config = dict(
    num_key_value_heads=1,
    rope_theta=100000.0,
    init_std_up=0.052,
    max_grad_norm=0.5,
)
MLP neurons of a small language model. Each row is named by its layer, matrix (down: output weights) and neuron, and shows model dimensions 0-95. Each number is 500 + 50 x the weight over its row's rms, rounded and kept within 0 to 999. Numbers have three digits each. A neuron's up and down rows have the sign that makes its largest values positive.
After each neuron's rows, "fires before" lists the tokens most often just after its 100 highest values on Wikipedia text that the model never trained on.

L2.down332:593418486484469463562433548401522490436494561466546528480494470427543484521506502502523511455443452534488566526454526537530434556566528493510476536536493479489565478501530436452565534542526551478476522442470476504593548588370483519413390509494569431469523545509455468560464497571459574502
fires before: "20", "19"

L6.down216:465477528435486435486576527464431484477504427442526530555508569542488434535457464579575447512426534495561544452478467527429445558542499531590454416564509484480489588468423440496521544518444558593504516473527409549497551478546453559466468570539418502454489494495520517405418437499495472511
fires before: "oci", "emb", "ist", "um", "a"

L2.down588:477475444462454524496525505464562547522508516516489472509462544498469440449531512534480492513491568533577429493443525361517487489550528590532540566482516510529498504499502507517500511422477407520372446465425487454439538541493440476516452437598437555490581472519464425568554520470582445536
fires before: "ation", "19", "ican", "ician", "or"

L6.down187:541459558521591431453498407421500539558440519450475652489538463553527501427498503489480501480432458397494503515497519612444488548481429523452507472493516506571538485481426348511414416502496479440444533438449575493498499428533512421482569489508494544554628579490478523486505493535637457461
fires before: "ri", "D", "V", " V", "d", "ge"

L6.down229:463540499337500584489487484450480496575517520548589525527548637509505543485452457530402551643552452531538611479430442515513502452486525420381537520436532446503462536587541547553479461478486413499552525481457519424398463554462563527437535484504498586534515456534487512506485483492553458450
fires before: "E", " G", " E", " A", " USA", ":"

L2.down614:513464459463495563477495523520573438527539515494446631579507568428453411534450543474493438440563497493500459424537483515498579613507464599538464547449570450433518493528463452524494536513498496514473589436571485479450510552585563435523560480512404488513502478519540404504505481506468489473
fires before: "0", " ", " The", "00"

L6.down252:459467496533555448476458572491579515445552447557439507629553629450421531515429464497537515415523531574498548544496598586499484530513444527510477524472569467542497444509525463546517534534497559483495469483579463547556498447576575493506538451510540534513468432519531455535503481564484485373
fires before: "ly", "ility", "lished", "lish", "led", "ject"

L6.down169:418494436523497496415509512386560439469530530512646468468418543556480451554536586455549525560471518504558468510548499488491450452498510478481527513498473586557504535461473489449452438528386551531590528515515519519442562538471521403468467492481569478407547465419489558429597578622451557540
fires before: "–", ":", "areer"